{
  "head_dim": 64,
  "norm_eps": 1e-05,
  "positions": "learned",
  "qk_norm": false,
  "init": "normal",
  "init_std_qkv": 0.0221,
  "init_std_o": 0.0039,
  "init_std_up": 0.0221,
  "optimizer": "muon",
  "lr": 0.0111,
  "lr_mult_down": 1.5,
  "seq_len": 1024,
  "doc_mask": true,
  "train_tokens": 474300000,
  "dataset": "wikipedia_en"
}
MLP neurons of a small language model. Each row is named by its layer, matrix (gate and up: input weights) and neuron, and shows model dimensions 128-255. Each number is 500 + 50 x the weight over its row's rms, rounded and kept within 0 to 999. Numbers have three digits each. A neuron's up and down rows have the sign that makes its largest values positive.
A block is one neuron, or neurons of one layer that tend to fire together. Before each block is what it responds to, as a language model described it from the Wikipedia text at the highest values.

Responds to: Verb after subject
L8.gate69:500554466533506603582452459513505558482422497391564475455470510412498534505465485596534458499574500508514453453369582547446507608521505528528487548530540464518428513428533533509504558541455488571557493486435478518491549560503472457463554483547504450533496560528484477662551500551456417544443511530533524435555487504511492529548585470443499534496453495501463592548463506489340518449544
L8.up69:428463464486488433570597478521593474525534580487495521566522547476490437506456496515524504491477437462475466542433517471458478491488482507492500423485477528449588511392526465463547437501495411491408535453391431570565440446414556489546566537438509493493520566456463539596451571552545472510546527434457480540527646641451509472424515421606448393469524492567472615519559459462518440538441
L8.gate73:559455463614532452480508525494550458508519451542494371608485552529451500569627458453391465526512419498558482539448494571551528491420523515503408639535433446526467492523497532465510436510539566564545383475403498519496515514545440466503494519419504589508510518525421506505566549517485439450538502462481477528579565584439475461536449468452421537513549517423486576462473508532439517466519
L8.up73:522471556477474537490448483497612430518512539580462520369611511543525590585477428486550556497482544438479471567436559506506530497520473393473502523480448560494500500464470531529519497450441534545520445512423538426492520529549516447500505478395579481528526437551457483425467499439542438569447415488577469535561449472458490484523572520498518499510416517527468402559448489433549469546546
L8.gate74:496479413501564442517516567445463512556516522499610486533494526389425561549511396468471476411518500461565458584447513531575493427458444535445549478436511454493561435520500483525478489545543532484498522533522483422507430540491502481449524500468507490543500507548444587504473564553633477573603488432521526436516552607512585433513495465496480444441506433492558499521609541542500505393516
L8.up74:530475527500543432587456490418483490484568450449442509473469411410504537428557584475452550497512482483572591432464436511534492544535468517476492505504573472564520527487481467474471562481468566588583521475433469526497499471574473489455449580523493468494568587505508409605495471465435467552394478512439552454493482482506499466581483386499418569378520512487492459433500551476487441547386
L8.gate159:495483562546450494448512564488347582475582477498555479462509517421484513521463430409603505519423509531468497519453380534567619454497530448502457512490501547434501452529514593498509468527512573532451418515489552531499479534472409514481557412548477532529512440420456482510399553470505436447477430526484488558570546548462507525544525463451514481519448456540536567409526565601482455511462
L8.up159:454465554493472527407518492500421536516467480527496526443451469463496416494450574445588519481476514533516534457434512594499536516449504494562409512450483537475509424390501461504421522467467573480438474501493461485538565562509456457520513519512463499540485559424419484513443499570517482410591404530410498526507503519459527494539482503433535539474546530566537553448488528499468510564509
L8.gate175:520539486452518447464473517522540443402512486544496540521534562615462613590509434522508513456452497498457555494486525514493521410500472424510396563517517585570485454485532530459483459463505438548447463480491435563489528516519407530512501523472482524546526473443421429552436483480451432424466494511414525455561495489509479496519558478443510417506525483479474531591454532428519516471531
L8.up175:521489471547539558526536472404541485429530461541514422505524491480635520490423470490389452463578533494435485593423546533419530487501490464531544511582469503422540477590466491536549494487565478513546592531544449414438574450555494431559511444611465467596497458496477466505512518527527516554529503457528561465440500529613512453568562463391499544491472509456516440424555506509499575497452
L8.gate421:569539507552458452534534447449497532473533508538577519532544517432496567583420471510532492508468556498498556515513547479478488386466511502539496399448524446393544442468467611446535529526538424598470404513541460481507555614527479509438445490470521572531463582525389534420528559539472576653527503559487500599430451521431461584396485534468487525506501579473528491553500438423562466483451
L8.up421:486452523567432473474566510503483590445440505489510425536501501452459455534532492425507477469536565467486451522566553416470541532607486540569535609508493496441437549508526534500428534494450587507559443547477600528466497516534464557482515410496488402520541435538506486518500521534504412465504540527541390515514423440494525569481482511526474455557479449498558451422465473555414447538509
L8.gate452:431476459450519482582457425494579493545509513494560463495462414541420552520471473598403525490558539544453532496435531447503581499442494517449550442541442468614555520586541550414565509570475458483599560504538579538505589458451503456520409535530468480482488528483506481538566541512457462500562558478536425507621602525515484549491552428493550523543519535469503417435569450556518438394479
L8.up452:468510460550590504572461507459483630521415609456542599546527568539516527487416550608486544416583546490519423380407468480576490620444526552533470498490438496489541421520476505472442437552522462477505511456527515516468476437515481443410464410493533456460488493548466526455561481497455525461468469490508514507610399512493553559514507521446495494547469436519507490510510520556517497405504
L8.gate644:492421448494465560498502534505473428503507537477497500488448475452488567610508480442475519494555602485528464512466495457499600418484537472514438513491483452533477543406501528492451455498459559454473600539534452447504414435525574441561401561529444541516564541525375539508468523527513436503536521431499488471578531455488592496601503466463573495494622575514553510495518456460498605487483
L8.up644:524388562647557586575461468546533575382495527490522458482467535439504525525531412511478482520494415550523516485504590576481539472568548478451538548502446456484449524470533510509503508475424540423457538535506512574565504603478506489551490466562484469493550482528511455468490549476430545510605558467598473446584464460434511470607544594428521490533356437568516398452485478540473643488553

Responds to: Word pieces before continuations
L3.gate67:522491506482504529595422512519454502482475475451536512504447605577555529532496493501462464518425390411421459483430475568574411411558480500551568479478483477530554462427570567503456534586546513426452537495412526479510464549455430530493513446504521455551561520503509509515426483504459522526463441505506507490382514410565423560514466507518493429443502506532463498503529473398515495495466
L3.up67:534532451493580555557446388471606470494486470541498483531597585432537533504510511600531431485504470505444531487484493587479444488428409434634445448423507560615524590482395481419446476443474488431496540504371570523449530519552479519523566472541547593509506465500543477517420562582538506479573552467514555540508543417458503484534450506480516506505488411519484446504517478460511522460531
L3.gate271:540489568489477480504466510526371487485492418419478542531428580507536606420510470574583504631561499519585518483451437476571501471461568554524521482437563422462538468409502476527549549548475488483503482455470481481531493488481490450461512488460456519463578495485492592507493526490547488520542491437489506466547507506507577466411501466544459567466579540500435530570565492491584481518474
L3.up271:545421578513482592588466536467496499543432475486469573520562506480577501447526484481556454556427506503546528459471465503569472548527541544490517541440556463463506436336480437465466479466518549462511570556442496489476458459518504567482541462502587477498515465516558519492405523512569429548509493549535533536439533550414539454533544516495493529574521539517425499481513513551441491480443
L3.gate429:473475466491472545478491589514533564559525528497517563473512411464621516576639479451460518492478464541506481608445444539479515502620477532422563464544544507478540362470532487496456524456540574484461622476473545415450543489503444520555489510499500565530446518511436575461410524476568464535523482427478428455570518370410532431468522471545580566566531552497567506475558552462536522414455
L3.up429:521505589487494498502494522584588519470557481552466493454463443505510547618619513535493436476556404534493464512475469556390471466559481524500518501515614500540469498447501422516457624510536522500524577422523477455377490536564462539481522437505557499521570436486428478401481545557486527453475583453483477454561427554459536436464543464510546393532472560554586480422566559437479545445451
L3.gate563:470551585603456611475450513516438464495491477479515576440492505491438495531538473449505531473439506469509455525499511524520548506518583621452514599581441457519470449506607516519480557509398565527585491500526434468508546500544497436616438475585507530524517486450439557511435547506444422494595450495489544431414571595561467535518460501496472536473452447566476375554534544515499485504386
L3.up563:484511520540500521484449511486453472472450490500419463435533604501524637641533569560529470488441531589502499490411505476544495491488460469454495386608556489617485538356542476564581523546408576552448469497417452514413533545484526458458491457404549421461508460465478539497427564477531435454483456535512514441443470491456548447472494494492579520464557441540500467471483550437506444506438

Responds to: Copulas after noun subjects
L6.gate152:407442530465437513495511532552449536464442444480492473477481579532483449458531418497420523404461522417403555544542504530502469520443617467401522427553444511511557414501483517517494481455488550495581532517492486424538470550492493449505513473560466508470590528555454475386546503502527611558485520478500443506533545502487488527564480396431495481451505404509422428448511452600504462524412
L6.up152:395544448593484606547524577506556503460473535481506516481523518473618508487556501524448479458468487473459571531433489484487535589566485407484447574501466592500553601483507543502488575409472661551455445512502455393509459624506523521550411527405445502506574609587536490460493545511504468580466475516504484507496481438512581426589507441496501435432452441465453540526466421523483509545464
L6.gate303:500525581532581462560444522432406491492542442534501522554488448550359562622467478580488505489511546496436488459354414506430512577474480600446457480477537518586468457467566519463468553393547494524579446524535502533426573460417424494488500412501515503512513513443490477615551442496503451538522476416486543439538499527461465534442500501557456546571468464523491562462569529473585483525448
L6.up303:526501527584609517590463592491524522509504474487468450580469523463478545482537455458541570402492558509450499501526482537478541527437513525523524530422514569498505615515442560463522538489506511483453487544531455555580465476348538444459503475425449513529617646556463516531526598568500396556531512508483573543477501441505392526504478494408529549528462444529542471527582479462555553491477

Responds to: Word-initial "St" pieces
L3.gate447:497479472561452563627482523581387560548454560454473528411508525481477524465523502504459546464451478458506356552469472532468476410522484593523525552493520534539448419453616493521515442538474531493489541553464567508487444564530427536541489493554426527552450512449492558527470488490503513536555459419484439447519482425452504448518583509551435498522485497571487544562588482440444518500526
L3.up447:620591488531416518476458416627457462454566496478525446447509413521481457432507476444479582441489564418534393516545448469515513441492471528620464515481484543538484434442566503545442452441399518443500507474510480510512540629541542536508463580560566494495533516516550558516484413522495515398597557414496460484457466484557525439566525620485508548629530520476484529545519584464566511520476
L3.gate616:482523522540462453596520548537443480565529490402494514453489540467569463535577461460466537517500533426575452596497400585488513367489478483504567503475532539502479521450507530519467514590501553480535598491499537466492505535587436545540497461488498597547444539386516501459453428594511418595514491453565554473462471372485514500445545479527469457540507461499427479475585506434457521486422
L3.up616:465607520491395452517553570594500469473633501508494478482544522549413477529618500502468474473478627462510479473558426481414499459421536510593564480487490497510481477411495412402493510592539474463508493572457446515504494535544561513490484565558485624436421524529603500419441349527550492542514564408544539429575469500403454446463493569474504395543490526434533433519495554465552509482481
L3.gate647:569413575444463466438520529517420591507508630434545480458609501505496579474512525573494452505556472498501559445485556561545529443356478487574591515539520461530471500483495447475527513498444505539515488572638530532446471501566469563472531424494460400458507548507541583497485467413509482591451473511468479490433442450463499550557427539500434535536479476517535577522495465511434483524532
L3.up647:410537473539502535560468504396474557508468485581557553458595525453454494469487510548473462476508487530536542451550551446482386513467488487528542526463534388427577463426472485456526519405428531504469508571552452490461568569611485458447537463425558495437392561406536474406512505517493496579541475622643630547460504512536511511556484476407513532587493476463437529403465527448536524553565
L3.gate683:525481493505509489399531599470460531542562435397524503459599482529427489459468479557445396453595601510510529505535423532506468506413537516552442533505493463529487431484532456503613551445487547465530470549412516481450479511504532525505522418412460441459508549507497573532549527485608495471422483462623466497465523399481519448558442497399440565553467457534457440421595549499543421454435
L3.up683:483544551529504594576440552527493491616434563523508452451525508410551442439466511462470421401451484406461476516517466556522410429525548420529468457445545533512535524543574486525518486614423582566461496492529579542522447622550404597469531589475547557558581557415461479450434476533427418504460499390431549474507519558532569441491453539551527498485517508574497432593541535499488541534465

Responds to: Word-initial fragment, especially E
L6.gate384:565579536523469527467470522460441483563451535467515411437502519494497498573390505524462520529447456425594534494469522546554441409466467520547539470583450469585519552470578529481520467616462546424532480555492559514478499557481502559504478568442436493542578467479543541552471448561633548541471506483526482550400554423481488530469506501473393508574416562586518424458473473436470558538456
L6.up384:472570543435431517505439553454473504529501448513418503403578510503507544519386518532493486499541533478506507456528557512483524479405486531566404437567527521544480563480562469460573519509571569473501483581577496510485447510501540546550536588530468528511473551572520526540491463610447422528548458453547543521493496546563431508519548513514432474584404610601524436492518424403519523594483
L6.gate572:433495522468497513508547442520408504469528428407528383502536581451428478486504467458449463477406503454479469534521403530469515406429483513437493523463544466563557547490510544563481434435508564565475479451526436571550512500571392448517502571542516467479494564437517458604415464547541470506486511497432536510499526525482422541532563475563528518498511580538525483462581453530444554560427
L6.up572:553520423422452537463610493464528485487511483493460429497483540514426488536540544481583498428460496390465548553470458504528566496493509548426480446492452382504508448504471553563449382484555539541524433530511476565542509532482505508522478635440535480416422608484521553604441464546549489493501563595596450507419545528577507511510471435469447560467524483508436431547471448569539554536496

Responds to: Clause-initial determiner "the"
L6.gate140:413568439483449518570549500501511591539500522484571454388414477486552502485484425443547496431498490535493528563555574548596595375572427524485517545559572475424509433491496530563473502471554602466540504454514554510524417518499455540489558512490569466467476419496530482458461529499507424480459544574514506468538463494477469576517514407521573472482532489424497529579633523465453478445510
L6.up140:451457502436444493461435599549449509445529513558507489506478377504536554425579548484466519592539438427391494513659512567493488491592480468492523495536532537464474413569490550395534573448513559495500617579427461596544454530493440457422509530508440463417474539509530506415505562525497482598380494492456531401543550537455473541528484494565469564457508464505469495429508464477466555596443
L6.gate658:504556446411541536581445505498521517465481490502467492576469539481494616489545498515542422507432549589506548561445572400461444515450464456483459480456566545582517509422533443480538593511480493373467431499500538500451471426530512494515523467492561466387580521523520475625523538557553501538422546547508497552496478482481583459484533430499454538488526389549418545439591548506419409500489
L6.up658:605504521481556558590473507547446510570490503432559482479528581513522470554548529464455526474598391472464545530516509506479465464417426471542507508476570548580518501520400446524415476520535578502499418506617606562478512481499484518456469370576506533593496448566507488468521489478462513580467438526491592539566597571426553595454495594558510451423485502513530533411519503342540493543635

Responds to: Mid-word fragments after E
L8.gate24:470601547482422567507569505435482496473563452470549535490378546514461522559574529536622460485453485564505519416426468405491598537471490467466487515541592490431561481532467507540519504470488513468455573503522490518582396562521494516477490427493551463547481505452493432511419534517585504486548561506499508525533509453450534560546561437462516398467455464472474492503454488422429625525405
L8.up24:542472435522462557431522483515506456452547386510556595479508465542559523533441557511531521552505456457546492500569504450461508515541576576501542501553435455390492525555519421496547399469544524463521534437440455676574541544481488472563506514489490520473431502413527453415546586475507563448506524435487510501440514492477483476540528506527527463481416518443524486501470422464478531607417
L8.gate112:564508520478474589486500411470536505488509526524565491489481558447503433526584507549567542496562433507487470481551470495496529519504539530473494512473533599520604518508487482442494496439531514490416612481423513424471531488481419501503510554432511538448443517489527491541487562473479530459525505567536522444499374411566517473582541511587518526486526572466562504453508574504443378446337
L8.up112:480536561567536577492454502454637431523449484595410465507556600486446461452507481495592601509417463517458602486595489441468507431538589444508467563469522508492585467469502498518428443469481514525465512424559465451522418544583506457556539468532535510595468501475529422457510544524453452490472500570403510548613464514504466537487505460539603514515566502521508487506525527503515433359504
L8.gate184:539494433505439486437650400459527477461459553483606535397434526518513503500416521582622504523472540404458471519451590530473509492458540501549453491427545516531555484461549497486558434533477470479601498504477529488536482529515497492514572510509523486490538429482534551486429554491496441462491445517557508503546544554512410509533597565479458445499510503486471468540640578389524484515425
L8.up184:504482504457503521421523470529484529460496478504564529499379525441548482527462481638553568580476516445459552429431431459535593509384596411450489523529437487519547498489498576546490504462499452617448597490435551340527463475560503532577465409579518551487512449525508522542600619473489503419517499523486461461552460457482467509493414585538608463523344519534470441609399508518425550564484
L8.gate389:499410477525466461527568404445516501598476530505454525421544572479494512441517468470437524525520507522418492538515410474562468507516591428510542516503509455466516482520438508488584454571515451448528511429490561536605495579486425488597512572540420447475485517519503492574477467547493508489590497454459450531494444567418514544462431369506485498517429496536495463427537541597542456471505
L8.up389:473505580486492450469631464491583538455542444529561618555524575544545467449556487509461477564447464546416535484544524614612509538485507535492517502474533486474527437500426525431481475546611395483526510537470497586485460516472531465597517508482429484487516489508471491439566563511430555561536538479532455559405472589519449527461448531451496457509440489492418433580498576469479531465540
L8.gate530:617507531536506437504513470535443493485541447423586492463554505562451548347488468479481468489467474495433520505495565448440450471552575550503546581456548408446459558391505564499525629453543458546563526553436491560542428522496526470483501539534483543441543519494493516542501440494587578516515530462542527541459511503507501484493590532422446470517427503441430538415516611449511514425456
L8.up530:572492485591515539458390411554513515490583519521503496507445568495475470503503540532502440513483518529455445510468491502484547577463527480441450543465533595501525551470509546545511592450428500577481564465517495601526483523455482448471510461553465512491506510411417487493451513400538476496538479496537465451471494434433448496454549584556506503476435504592404456509520522592513517452407
L8.gate544:519432520513445491463584441493546564439460373583466502448481536606611570539482455490481496427581572387627542512582477442475512452535529443576505474594410549556475424526545475558481511503471507504492554490506466568364516508453484549516430540449524546473528501466461542552458549598535484538503529535521519584541476515465563463469542603434526544472424444554452524581534450465463455521504
L8.up544:470527533522588552452554544506487486456460490522535460505543534452444538425558517403473484486550534534546519530576603532482492582554498464497461565557424531527399456415537480488416489501532440539511545585379543509462478480475387438441533399506480526470507448501556495588575444475507480431464478472559593423563526510519488531389420452494552493530488420537533531463529518446475505514415
L8.gate647:418386461512466535614416484534492452532481538510451431560500493558495560496521493489509398496526530463508516522354480512529511548457475644531502507489474416505437515498528492505475564482459553375484491481527478497469492483472435530637493518505486507471488535351508487573535452498532492534519475481451462523487560430434512535554586558563484577600474515567496474470511549454492544511405
L8.up647:520523523424580482440494546431442431539450500584465527563565555456395462479504462552502515549502667477527491538502548527601400485520502382420490524425535534427421520550519526486472502401548509552554381504505530494555571521553541467439507591488453471505552468450531608545495458580511452574551476468514472499463503464470503495530498544521516537501444434567556563519503486525430501541471
L8.gate649:505605433584479491520534529448490450425509507521547558469539536606485496467545418536468540542510517589561500526456489476567550425433534461526513489527511560397493414521463452529514406463562499509504616533511488459439444462520472508517445552486499416425474424502523470552475450508535461546512527552503545543557458528500460498659531464450508481559493540535456532448614481454472462488412
L8.up649:499448503509555591486509513487513440546455402497490478542419488488462478515492531645465525414485487423476522505549435493478508567407424429507435491587601463315415477509584513504482503458406548505485491517576521537527548495568494502510445510531519516515464537431575472482493544445490450482465418489426541440576434522459520513479469433579475456598513390538522463551475427449543517447445

Responds to: Mid-word "ur"/"ter" pieces
L3.gate16:559515477512482511531523554503509479463542518388484426481503551457583521573492516522545559448608627517553495499438537585499517476450572468438509426540505479503499490402490497434547458443451494504510513485483572562423621493534465454502466556502448482407412469452570455515493446512457429569393523500519554473478433444502515582522569456399524486560544524491472538416598445526530512498427
L3.up16:374519612463501526476417521532497611439480542506479481393519556373541403511474554498486522485548495595497542528539507510461483469510475536422471607589521554527471468424547429467495474599591549506520440521419518470452492476479401539530504527577505515390474414464524545456447568518459534482439509442469484538563463495434425521505515458372501402531501475465462429504610541510486545576554
L3.gate173:469529480487521581488498499570393529443524482526469522507441612442462475579492484576601560524523510571496541593523500536560444426501575502441526540503474531494503540476439555535501467457489481589491415437510595526496380579425466530400424485522527503486484480482542489436525477524523584512432515513532571383393449466515418465501461539402476414495457433469459620447561474517557473551489
L3.up173:467515577528511415642513553581468551552554506387436536532578460426613577442568595545557441593521498540567532482541508543542392413485555535446543544541508440475528497514553493560597451493492505467516555499354518589454469503533469569538528515472462504581515482432517456496478566488453530575470468486526505474511520512491528516461461504404470423609598494505430439480515487395502499519375
L3.gate611:431502528505567603536543503481427445426516476515519561522502428428472574479544496463507514557533492506530491468445522543502422500531532536480562543419552502435486574479502406553586571504470424446492572501547591562456498547508441593562504479477478549427450433462446509576564529479478488487432458540512631560496554478442485534462507442428498472521504390504492470492488524486507488425511
L3.up611:497505473586432531468523484531424590434471465436447548390533411533506498516526426503486530486494518523452518557466489477436462521573445412561597479490492474420404498416522497528506512454535519459542556485665575488536483531553453513524503584553525555519444514487550569498479538521533549492462499524492531433528521562434501476472493558459471533480444587575458498519491534440445602537480
L3.gate613:463632431564547500526487466443464488536487608472531566488478505474494498380539566417518515452528445508388487525530461533428489454602447494539574472583528482509441404461497546510512447604508487556605542476456498585566498539450486452445486594485462526530477449556467513436433501525557491471469467482437507373483576495599495494471587570422540519442422553510528507466513507518501405499543
L3.up613:567505530523461508482545491473530490542533518469563491504452565498371440509531599582449466484526462411455565535527427538495538522561388436382503453601557401489446438526542493486439498527447469574501509470428476510425482506517534458495452555576437536494500487479517539544396591529526495471495508465516505486498555422553518567487563563515443492466420537489458515483469562505511445492464

Responds to: Incomplete word-start fragments
L8.gate36:520589497520483572472420386506488442443511452462562407463541488475505495506469562534459562471391486474503463521460509495488552481463505542469516432567507569490498521471512562481527579443438505436470493508520456413533486507496622504469567473515537565496424510584435447419468492454556524433463540520532454566498454555450500449450503512499547561446459428512468429437472556443470498525494
L8.up36:421590509543498485480462458383473397552575569429484473595560575466463429422426489598411488545478558444503522579528478416467520453540483490484539441501464527478501481524449440451505511448576463442461516455517453466513458523479536618538588488547508499468497493481537521524502525486554441398558482539511584428503477458534449434552469486503467469495455509473510519496557473492564650584396
L8.gate140:532499463493464552475509446536498484353450510542466529494449462476520418458604493558318462559502519518433397505509475465482496390449433440435462511489553552494432441467525589475497491462446454501582539480481592582468507455515540453437540456545512569437499483593445550495503495544444583470509523573469492514613502531537553493597539525475412598596517556427444475504485427442447550575545
L8.up140:548496529476504545555470401484479585490521515536470479640466495531540418580524494508425436447430445548587621538627425466500580441514513544461516621479450495413484494468474478515487599562538526441496471434516589444407443567526519578470476456505477592521455509511578514378509530567490451535469476458486501486597480493478480532516536476468449518527512464415481479382482598490434546467531
L8.gate202:615487522526433486492463465425462477497468389459525389401587604537406476478500458518481489481580534510469392466508476507496536485508508548555489537567494492532524447458462423536614464502578409526515472513471561389471593531558493548454533516514516524491438549537506514517482498493504562529562444512406567480475496462498473442467484476461456584560395532466476538453514468470493559509524
L8.up202:487447459562429518515522498516536522561562507405545488624600540505453530443532400559482510450526506483552483497594500529475464440454460498555386540556487500507526449440566441618507553477476541525442569533486471492505485431574443565522468514500507504479577520486506533517454483543516500622550500483417554506487473464441456456454561502496534510627449488546359477461469507428479580434455
L8.gate292:464464541559431520409577447547436552537532466614478474544387589493411511480476561500442446460557516503418511473449537518528527530500448535524525504514441502426557492503497506494528430497517518507432484549505493506475549498532439526534590520569506518493517497536538555441455571517598555459511468491483592455503520470443464444537473441447584509443487449529436514496534556457547370689440
L8.up292:485567450488430495523491435450497477483638421593480504402465482510435500528478556461630526438526543555556564506508627548504560444495491632505478492549497490481424413460506572481520462421498501522457470536590423444434509578493440587566522481595499497500572487519527515523440502481517497586402421414531564481478512479479506502576544478456513535535636436624492502493463457469495504477507
L8.gate344:506523482531485615442437428497494489496409543572446486515543566488485441539514494498425551434555477559543490502562500473536560461539527432453498547509558503585488469516499503582535481472462464541535447502477500481424545537445440520501497510436585408502517515523526488589635513449562460373535464530545424431582506492486483467551484453506598510442572441564573477481544389576524487489542
L8.up344:423496491509458541496503478532527568468453555465512481502454574480522468512559424483561594483486577536475525527544436404487368516518497478595495502464560581555493486509444509445429532520401531521478598484499522419473531524564551644472491512512481452542521523607487489520501402493571510505460598464487533473548484536463528505544427510457566560546554440557486513584498430525535501531525
L8.gate514:439429519495494464491599610535493502438567433438481472441566575479399489502428512502489455540528521486464495487508524567525553468468506546534471450367379428539511503486456569540508581577632488433527514490408527448507511489517516501514528514459476444460507461498544537484508551534518517490424426466486434495480432528459568451489534438586547495494505491476445528518548624528485479471479
L8.up514:515519522557523532431401423503517431523510530431472508460611501570483585460490476469441382570521608566546502487418496424452610492520529505658543494658475536415456555486494495586526518510520534428507449415445470541504525470526504382566504597484467623448514518503487490464606514505489547474517511564506464452573507431467442501538491471520506551459425472541438512538450423461539525604520
L8.gate535:463520476554502480523445472492448532528448525470501468439624468556517551564463599524394487481446553428474534447517522505485565412521459549461555479515502505502463441462529475462543484551569516524520455595372578439551479618524481539448529508513554481551569500456465543446442376523469442548459506522406487519518483526593474449548542550469538548482416530553551505495534509400520471545637
L8.up535:465556606544472562401438540502407465557479562445525499497438489514543435566578524443478524491437515472503452470519457515546542529441498475597496493582612506519478471437460508566517586477589532478556490520471506535482584396426515487537484505559521510449442487504465495512473429559440528512491491477675602477471459501514489597537478462509458459435499512562482530530513599507444479480471
L8.gate539:476465461511612572549482394435491504545453499463511580506550478463534505595506503529452493523393573478507533604426521468485416499558381522452564579551424559458422455411588601498409535594457526484483479439531444487427485575519491515500523449506476498483516496550561501606627401500540531505470457499447481510475486504526533572438509539511453536400480454511397488511543474419418501577558
L8.up539:428544442487447557411558400516504496539493577470555511473548542447496500546461540433493410456449461527501559501456414543440483489560431499583510448479529530533562549431569477686558481475464557451521493487445539467522613455573495501572497481571506516460463504534453560526537494494460520509505500526521466589406485608481553557539580528467481584445434437515503481482550523436379541541552